config.toml
num_key_value_heads = 12
rope_theta = 10000.0
attn_scale = 0.125
tie_word_embeddings = true
init_std_qkv = 0.024
lr_head = 0.00719
warmup_steps = 397
schedule = "wsd"
decay_shape = "linear"
train_tokens = 572500000
max_steps = 4368
MLP neurons of a small language model. Each row is named by its layer, matrix (gate and up: input weights) and neuron, and shows model dimensions 272-367. Each number is 128 + 24 x the weight over its row's rms, rounded and kept within 0 to 255. Numbers have three digits each. A neuron's up and down rows have the sign that makes its largest values positive.
A block is one neuron, or neurons of one layer that tend to fire together. Before each block is what it responds to, as a language model described it from the Wikipedia text at the highest values.

Number tokens, especially 10
L3.gate280:094084128113119111100151122126101115117140135105141149148102170138080146070145093159145132129099138154106082109116091175120114095121123140131123106143141162113112124075162095139102129117101127151163176117117150098113173171158136074111073109127134096087111157151117120149128140141137155128
L3.up280:097132164094124165136136115152124150175106106120117114102137159156120124138136133144145173130118104097138120125135156130113145144122092120095150139108103098147129120076136134141124100099138119148143177128151109105084190167137106111116150150148141110146135151150099117143163115092126153095
L3.gate347:113153154114178128118114119137115168121136108170093167116124150103139114148108126124119167119151128130146156116158118135147057140121106128162119113141155100102131153114165099115145155087121159164095144125115110176132108105143171118158146100133171162183110099186133146106094152123107131163
L3.up347:164117188090123117118088142127147131132111087134081139079161128091146112133161115099134146125095141107126110127112174136125099151088114131108102142133111137126143089136131107098146151134158132104116154110146139082123124120145117135119145143134144142129122176129104144112157108177148164128
L3.gate389:106107121118144110130078125132143120134121101115138100074083109137144128158148128103117132109156116159134109130115153136083091113115112123127129112101127133159130076138131114144136129119092120108186146168149150115128147163100082042133090137138126135079168125080158097135141134120145184089
L3.up389:158148162139115101125107133138118145160088115146124129139155124131117114094127094120109140151095127196137096125138138166097160090112126117126130113070158141110092128089145145124124158126090078107140140126153151135138131119099135149099127178101154124144092141105138119149117155164143128122
L3.gate523:146129157104170132104108138119127126122092103091088172124100134138125131130110167125119108150137209139113100149108116155184093136122074126114090124123159080112125086138120157142149178155124181138143135144081126131111119099139146124124109111134137143130146150173100125098126128136142146121
L3.up523:100119096140155136075131141125154113150100142094158152127122139171139138148103186151135094141158144085115165144142114091126129137102132116112123119130113148141114136142116131163118153133148205124112124125118110108095168166102124104088138143131125101156151144144094114133110122105183132142
L3.gate529:150102166130098162136090107110135128128099098164120085120101138154114117124099150159126144126089084122127100141086146112152116130096104133125149102152144111128125143148148102158137105124137130133148113103112091082131142115082116153199143114145152151108123153150144135147133151125130115154
L3.up529:111106195139141136151133079165112121146173120126150097140084175159132124167153166102123147144102143083147167107150153151098166106095093159121115140142130112132147146116145088112089105124148097142140142128156150102129090142135147151153129143136114117133140133141126112140097109094129134120
L3.gate531:111123116112098124153153118100106168110137113129145133136132145138124136133111081111148067141156185157108117135149156105128160151154157124162126141122129121130110137130109140111102086121110125095121139096136135131111119105090128136129133117195128148160152153110177139152155169135164117087
L3.up531:117138134134113140099159166128134126119179169114124102152109167130115140104169133181137138118147102120136126116133131112133173126103133091118112145100120130105135146151113122132115145143107131124137139119175130081124189136108158139169098090153113102139173152108122127108121071117152133111
L3.gate551:099126135140151086118129153089164138137128131120136136147114092118114147136132143109147120119097165120112183105088142125115107095080099132124133130080100196138147109139113099131148120153143128131146127124172142099147096114121146136168125124131141124148164129125079112138121153129128122119
L3.up551:144151177163138136123110145136169130103126129122110133120136140111183114139120081133162114141104165080148138114152112162131088151100108120127107149112154153123117119149060145085155134167122099166142151149095147108071151139141098160133121162128096163184109137159134151152127147116100132140
L3.gate718:095087153128079164104124169149145091152173080179124137094125136132180153104164112133156122083136104117188113112090186128161143106158123126105127137096141102153069140099123156100094118158107118150174135151122146140128105101134119121122099155123106159134184135149166068109155119116113185160
L3.up718:152139162135124125122165085126135112136120143165124129136117141152084143063113113129106174115160138099123131122171145123129144167111132087208162141088097152138144139147114086095136137137133142122119104061112161142131157139125105161149166114157110180123151133166160133147156110141110144118

Plural word endings
L3.gate158:115079115171135110105097148144116117107097141106120123183100134146061129099108131135119109092126144167115120086124109144103152099113122141147137153170137151119139110101141172149123164148085130076139107084116109150157152155126116156096169103114118136146153140149084142128113150128130123147
L3.up158:122135160121118148159123160098156116127123168135121112103128104105108135122110126134157155122135112138146083149139140118149139172079140106135109080103167108147120135128145154118162147112099125150124123173131168159133138112132133134118174146129145128087137131175142119122171105140149187085
L3.gate224:123109171122126137094103132181172143154105119115110119111084108102131085137122146134131137102082157139114160094110174109085117160077136106133138104144099128145138094150085078106117155133104139126119118139160086136115129162097101119132159130112136133119074150172141135165124134097084126121
L3.up224:152099145122169117134150096156113151138136123135136111148138155133164152151113137130091128124141145146093133102095147139098147139112108102103182145123122120165165059148126132102133153080122127161128149115117151104131135172119129095154154104131097089118155098104111136163133124134141146169
L3.gate527:108151096145155132115125102160152109102138160124110134139091161100115116122087171126099091067121107138100143142161110140118160162107166167186143121110132104158145072132108164097072180139156114139091142103123086138104154130107114113111082137102126166096109116140162159144151114115127114127
L3.up527:073098091163154101130111156115080173137160116137143171108127136149144166131158111126143089138126151145159141149082135171122110143116133079120161104096120135101158116097118118167151191116093078154125114125074092122114130095142174138104127137115129166098126113120146168143171117112092150118
L3.gate528:140104129085129101129142129136167155106117123103147141125161130106151116117101135137120179127123157120126091120131135132109125145156168098147123134146127103144158134121153162130119093125117125123145119143110147077123132122161087034115118127120100097149091162145152129123146124127160129146
L3.up528:136105099136170134122157122138123122161084102158117132140133196154115128128146107107138142103114116118160141103141115158103114128095123117115182112131134102148078153119120090169142126107111148131121073115146144133128079147108129101131102133111132137124104103101111151128123104116111103131
L3.gate673:100098162121112127143135124147129122133108143155128126099142109115140095148103121148110116146124113117154098127111160159102064171127103142116101097126162154115115089134073095128105148145151120138113117108108103103139133143099121125153112086101093125111137136131147092135110097118126123129
L3.up673:153091155120151112146120152148146125112123105138124153129086104112095132144148141153103137121120157127094108147147161103168157121111135125120114133118121097169099142115096160083105145081148090105117078155113100162136129077099114147161142103140171097158096097103136130138131139099130123143
L3.gate921:148118151115111131114129100116123130143108128134123157150153167096112105144122117143153139122090087125127109134108145150091135192108158122153124095127126176135119087123103146141146147164110087174138132127101125107105140127117157108104164118122129162147172104155112103147136132145110109145
L3.up921:134123142091090136158105146108127128142128131158142174108124152104174167076131153159090132150097115128129108062118102157126162120122130130103143140123165112152099126115172125135068165068143076144118118124098100129129145145110180126149121141114111136069098107172129121121128112145161147106
L3.gate1291:168134104125125145117119117139079156147089129162101188072109146147132156101124124155103123125136123132081157119066113119096183143122132138144112112144108131133120096124140114131137093142114101134153129174159135103123094162186148089179150141144090150087134151149128108138178146129159113136
L3.up1291:117137164183156114155111105105117139136079056152152110151156114119169120125121109142153147189154129124112124080130144157080096147148131175077139129104128098131166144127105140158122133098116115116071139144097092106156123090160163124140139135112147122097104124115131117112117107137110151120
L3.gate1483:159093109140108112144101132134087167112121147102145138155146128103133123098158154119139152116131112105129128123112132141111130132140152109137149117104167141145140102149118126110122130092123081152084164113089082086131121138105159104174100124139104114146122142121123129166167138045133085133
L3.up1483:138111143118131095166138111111132143118154170167124153148066116119147135179140129166093162135115153150112113117125142109136152144161134153148160118130147139151150120142126140076121100140118128108142106153106159120121128130137148174147109144125157172129133158100117091133152111130144126151

Mid-number digit chunks
L4.gate287:174137168107157142144062146156109167103140127117120115129107119155127168173120122112114111145087137137128143113165140095131171129123133090129110112138166129156134145124101089147117139140125129119141165152133160104151123131156128094162135169163153180098147150160127137102151128135144157153
L4.up287:146133118123142068125076126131113150152134138116080135101119138107121185110159112149117138146111118132111098102168151192104120142128170148151136098123152109117138121114152128138114105090113123114127165123119132107167123086146166133117103160149110137119101138106122133087120098138139117155
L4.gate288:103136156146174141146179126142143131148090128124097121146155133182124152152114130128120114134147102138142166147162105120139121145134107137142120135087087202116109050153114139135105141064151103124160164119089113108116092134131171110145123124115115119169131150094152096132139130096123130150
L4.up288:119114145137119147125162113109161122148121127140132095147082131113125147106107086102152104163104136118164109175158090115131132083100110137117116129132084103161120163126099141131168122126135139143129118119104096160132113142174114129143146086160132119174113121103183068175104160135139153128
L4.gate312:175146103132104112122110123109186141157147125153113153146130135099152152098161186139137136159124123114105111148128114146114076147080137144146152115147125148116178156103168120129111157103128139112113112132115116130130138142109096132170089097097117102122104184169120123142086123142125138141
L4.up312:120153100131162159102139133111147133160143131121124113131147087137158160103122136126123123103150147136147145127127125104133180138077149132146170126098121147132130167132154109102118109123150124145154112160154128113094118083129145120128145139069148152122152120103132156113163086101128153111
L4.gate340:157104141137165122110118132145154145137099165158188138154111086144114116163155114113117131137148074145152110105128090157096141112098133129079105125105145144105078155149138129135113126123115072141142122161137093114163120128174125141117138125121132104091124109133149107086079121124104108096
L4.up340:167139125151143128172119109149161134123117123141110076123155116134129115137111189100133155120154107098149112146143160145116102187119167124149118117116139114161119084132102130106092133124116148113167113125122067135171114129125155111136177137144110133113146089175077147135136137121154161097
L4.gate574:122134164115109105110130125137132098117118138097161148157137159161135172164115173149134125127113107106159103144140175134125119148088108121128153136084126107161106153154166108149078086143077127127181145123111133117134135139103138166117155147116135092151112137164078134100128136124124148154
L4.up574:120116177155133143144157110109133146114143121135106153109149150131112174113115129149112131131149114141112125151142116144131142086129118129150133103112139157114094109081136143128080109146115131109145146118107162113155167117102104092096162144177181098150142154143081137135078140137090122129
L4.gate738:108133120113143159107140155089163137149170151143123117125152121066126168097101163127099126098126117108152079146136083088097167095084161126112107153128149132096146137118164143145092110133150154135131147160102131180104158138171104132167142147091150121124147191142079129135125142123152153099
L4.up738:150107156126143151121097137114143128130141089149128088148153170132110121126116105098116140140132143144148119154121103139134093107147159138150131141127128160111112149138125117103109113130173118078168097136153162114108087102128139105126117115151102114143136123090136111134120148113126125128
L4.gate805:151119143086125104114135161115091104125153149129136119111178147154121098120120124130154109088104119161139111095175114135119118137099084127150089108119142084108125131112126102122089170153130126178140121136133123099116127100144157135074138122141098117196143142175130087113141132143117159122
L4.up805:147113116108150105141124105109197156109108088098147170142130144154104139140141163166090125133182129110070144122132147149144087134147138111111128111152107123177143112130098096151110128124119138127136125148138140123098126135142101163123140153112096114139160146140103114053123169145138145136
L4.gate889:132125166108134111157120082140144091087133072151121169133074122173168114130105116120104134135127112144147118149098125079133120137182101112118163156153128103155118082169069142114096121115103126120167119146147126115145135146086120171128135142153112145155146157116143102125103150116102147136
L4.up889:143132103146155185152074129153133180145151098150084122096094138109143145128140092105105152123083126154128127135093090162136125129170093121123131130132119112171087119128136096070149118117109124106095105110098153110101164118125097087102105131157114118125109118123148136067168120103148107121

Mid-number digit chunks
L6.gate690:109091129146137148127098105087106150125131094157177170159119081161149166162143131168110142133085120123146137091124119167114155128149133107127144148105139121116118119119136110173096109116110108108128101155144087140094127125081147164144132152139082124103119151153115144094173099149139109143
L6.up690:128117137174139080093147120152107111168104146103128100083136108140091129119148080147144107123173114131135139118102132123175144159108143129152095133161101167121109180171127110170138094169172132078129147129107145123130135156123123099166076101161130112131105145166129138101137134158154134107

Prepositions linking phrases
L6.gate632:148094178135101116121131124136134096147148165120135112095144160181087119137156157129173154118168168117127154113129116088078122145156094129118098139110125123101140113171132121117107124135112121133125127135141109131195112131093140115120082142162118115133154140083100133144121147131137105128
L6.up632:154154152179101108107145098140159138165144106072145131082150083135135125125136171121105134133149116110114107144115155110121075140108127107133160158142156087110102116148116124106126167114086112182112126137190115155113132062112129123139153104122102120136125103101151155134146118101180093139

Head noun of noun phrase
L6.gate37:169139134130117157110145154139125111142110089161113141140076148138166146131128169135154116118114169113089116163137103112115088144115111164106123121131144121129114158111127131163081142155153072088136137101112135165169138087135141110117109136146128140110158109142163144155146104131098100152
L6.up37:103076157132123124119125125143102107116129093121094097168099091124103161127158124147092152146135132135142158134113136124167120146138131104108153162109179110120125160094148182152100109097128095144114144144123159119149122126118127122118099132139116113111077120093138118121156110137103122159

As/"as" word detector
L3.gate185:138125119103137073132104139140134126149119098122135080155159111110160172100124113101161154132076151133173147141124091116120169183122111121166139139141118121118152127127128131138119118124140136158078144132172101111117137156094133121113114129159162113121156203171161129143124104071141134115
L3.up185:130142127163124157093096122148128144126101132136114128109139126135105080153101113116152128096163119083135106134152104130103118132149128142104118091144130154080127140119110110125171082074164136151115135150122115117124131151114172127157133111134125125105094131115117105124095142147110139154
L3.gate296:174113179101121171126117126067112101122069107138101117140114085096132151103112166108154107120132143092170125117099161119136100169141115099156117100118110140160135096155152142070131102144106134120146127158159140131153125095125116094150115139163089168123130147105109129150150114175102116113
L3.up296:194119140114153132122114145121151102147153109118113094111165110131145116161109161118134137136138157127144083102151097166149074122146106118120134123131097130079159113142113120078136118103126146134172151155163128157133112097117088138149126160176118125088133116077160138100134126140120152133
L3.gate329:108106129137152139118136139074153136126128112096141154120108126104117157106159113134115153088141126147151109181107119103095155138098178128152101097148129138169129171100088114141106077146118097115116137120136165077141134134168122133139185177145115141081114141139134117141116144074117118109
L3.up329:148118100141116122154168118128083117160139104145164121130157099110142115128103135099139144118182141113183106114137129106146091170110124133138122191131126158167129111189124080103164126161123128162137115106140124134156111148142127057166116106113138123135095155137076147135117113147173167133
L3.gate355:083103107121101120122196165160134132125144096103169145113114104135127130142114170148106141102171109129153116152145126161144128151105136106135109132146158142124106119131127164064157103095168133150117126104095100106131128123130155090152082116089152161129159163133146144131141122165133098169
L3.up355:101112087128173123146108116149095132118143166169144116169145097112149101119106124083150149164161123118116113132161096077151124112109125173106121151144095099079118156110100120116135152111108133135132185151101142122141134135146131141099171127111134116141115146141093127139088120106133150147
L3.gate404:149136128118150149111136118097079059120113108142150133115148115177141149119115126113139098132095174120156101142062147120103140141132121121105101147156123107076156125159124124102128102131128100175109162124136148124105085171171116146107110147105142139170129177131164110103128107138091087098
L3.up404:154152160130115099154124130110144122103130077159126171110156094145136127129093126118144148138153153145123160113122112083111160145146144131101099131151116107157168145171122107117145144151172151146099120143114141122118131127140111130144125166171108128147114138129185150181123156103106138177
L3.gate1198:152131132148107126158131148120076130099077090105114131128159156150126157104086128136136078128132141120167133096123117115116135124129109112149118112164148136110106150133122115079119146169143090097122138156122137135133097143148156142154125174141123098123144155155151116138134146118120141145
L3.up1198:110120113164109150177131141122161151127125116095137135110130097116120127129152159104124128129139147085115127139152127167103110142121102152136169104163118101159156098180117124117156129138157165141122146130136117108156147199104123150159140115169134122152119146084119143135164168125098129104
L3.gate1204:123131137110189156136129136157129129118159115147143088130064099125156128149110161137109122124160126161154133090108149103092115085118089113165152123130145109147078089125109116118123138178136175095120141173106120101161119147087140113129146171141111169132125162127144147106144148099140154127
L3.up1204:117077082143121099122128172102128115126140107137126125138084155127134118167075071120097105130165137106136097157128173111112118137128110130144133147114109128166174122128088102104163127153117128087128140147109122140158173153151173133137133165077103137118108170174090165134111098090163116081
L3.gate1377:115100138139139088166150104122155114101116116131123137147077095147113115132165154111145162129124154129131106106124136128124131132134126109122090152121157165126124143117118143134105132163146117116136124104116156096134135151138127109190137155147092094164111117138119119095144155118084151158
L3.up1377:132099095145110118129109079110120152125083115118116103125116112154119088106142125102109140128098132132166128164125100133149137108147129150120146135148110115130143112146097137114129166115148097137096113163135149123175116100103148150085089175153143073155083122118146125099100107093109113117

Plural noun endings
L4.gate134:140115092100125121117076179112090095143143110176114095162097123122130110098127122126140115151088115104115158143109145128069124170111120122099135133151147117123139128107154123113140136126117096104129110179099100126141124115156151149152098108136133110134106136148158104161085131165085107137
L4.up134:133131114148098126170132145143134157146128148149129127129120115098091144159189119163122138156113094109070137087201083147127114133085080105144119094126122172107112138096155130111116175138062109142097107143113098162146178111073144164111104094160102112126134098146133091094154088109152155175
L4.gate186:087053139150147144108117146124097105134137124110105177133115081151123134079114174200081124136102154120118103142112094126114117094137143184129138134138154087141100099112161132107129105141092118180120157118066106128119105110119144094099127107110126164144134124089112134121122176134115154127
L4.up186:152117140152093130132118106099127144135132130101157123074130115145122114107120117133116117168165163109151114136134121152066125127131137170119170136136120131073159152138134150122159176130120135187065138082099106140136104095137155150155128075119148149152110131125137139120141128105126156122
L4.gate207:171122130110171107111099111133135101147170108126137113108109108109099113150120106132150136124158139129177115160118170172121096172135131103087158119102160147101167155100153134112108136119113128119126125158116100147112165131140170145162139104122107150131095116132116122121117155105124119070
L4.up207:162130103124136180133085128135125108123145110131149134095140119141143143117094141117152114116134108135137141165114131136119124092090122144155149114119122134147153105134129157080069082122163139097113171145151126097107176091094120101144128141141111150142112119073146118154137167145115161102
L4.gate611:106102133105091100170115118152078165138143156140156135110113107147124125117142122144109151118168104107120135122168073169148111123163137154119107105091155175179099095126123125121134132112097112189128141138084119141144152177128157106100105106100129105110103151097154093107139134109143125168
L4.up611:148107154107136137124101173106069156071126112136131125135122141106130101115117096072108120111107117110161159140128133136128125129086106146154110089144108156150117112086119090101111126109135080158074135146110145069128120145112136091135102113114129107144177134146133119134141152123120156147
L4.gate845:108097117167137100127090142090113105151038145110126069172111123160137130100149130121168116147139080119145104167124076138136163128102136124126148119151135170122128125104158132144095140120151138131093110147114079093161143118128122125123137141114096142110123114148120161137149143146145096130
L4.up845:133090118104153113123129143148151130147125146166154079096163139151177123159138168110108100086134127148162166108146141123100131153081107067127151110124106123172097147126117135172140079165125149131162102165137141150111092174139152136148203109143110087121120120151124106153073133113155163129
L4.gate924:129101077124090134129109120118119168154175131106142125110076139179133134174182105185120139089129096121091111140144138157111144177133129118092141154160163114182110140108132146117068124142139110179136133124043143141145119137092147128150127118154079122155151127139118145092121142120143160128
L4.up924:081105107135148148094114169154148130126128168086135112143140113130131107112156094111124119080134105170171134096128048125097116124079131136107098120165155121116081095113129145108148121137106096137120125173122113105098156111150147105094158126118134096126113175146166097096151161143129162116
L4.gate1057:134088133111090118122110145129094110151148108120140109139118193123138131161159118122129090114117138162076133105108142122129153111114122120156163114143154073143122155090112138173100102108136115132165151147130141093110117167167146137109138139168109181124146133157143136117155173135116135115
L4.up1057:102118100162123109167132150177134095131109134168150121143110103145122099124136113112133094075118156105141138120142120144133147160169109091136110117166155126149087087138120116105114150149123116134147120121117128117143094154096136167115155149141135136128127062102129134124115126121134145111
L4.gate1219:156081168133073118141136161151137166152141107131148107125094094141153116156101136110126135099129095106143139112125156159143157155145132138160094114097163146169135116139125105134129122133153123125152103126113109139170106131143139126195163100139143139157094128126167120162137166111104145129
L4.up1219:149100119073146083086143150112127124117121139179124145123151078104131154135181149167084142080100158170111117088126151148094140094118110123150124122115099135117096087129141134158168132113124161115125119187122175163107134142117133099110083091146094155095085131111105073145119159128100140150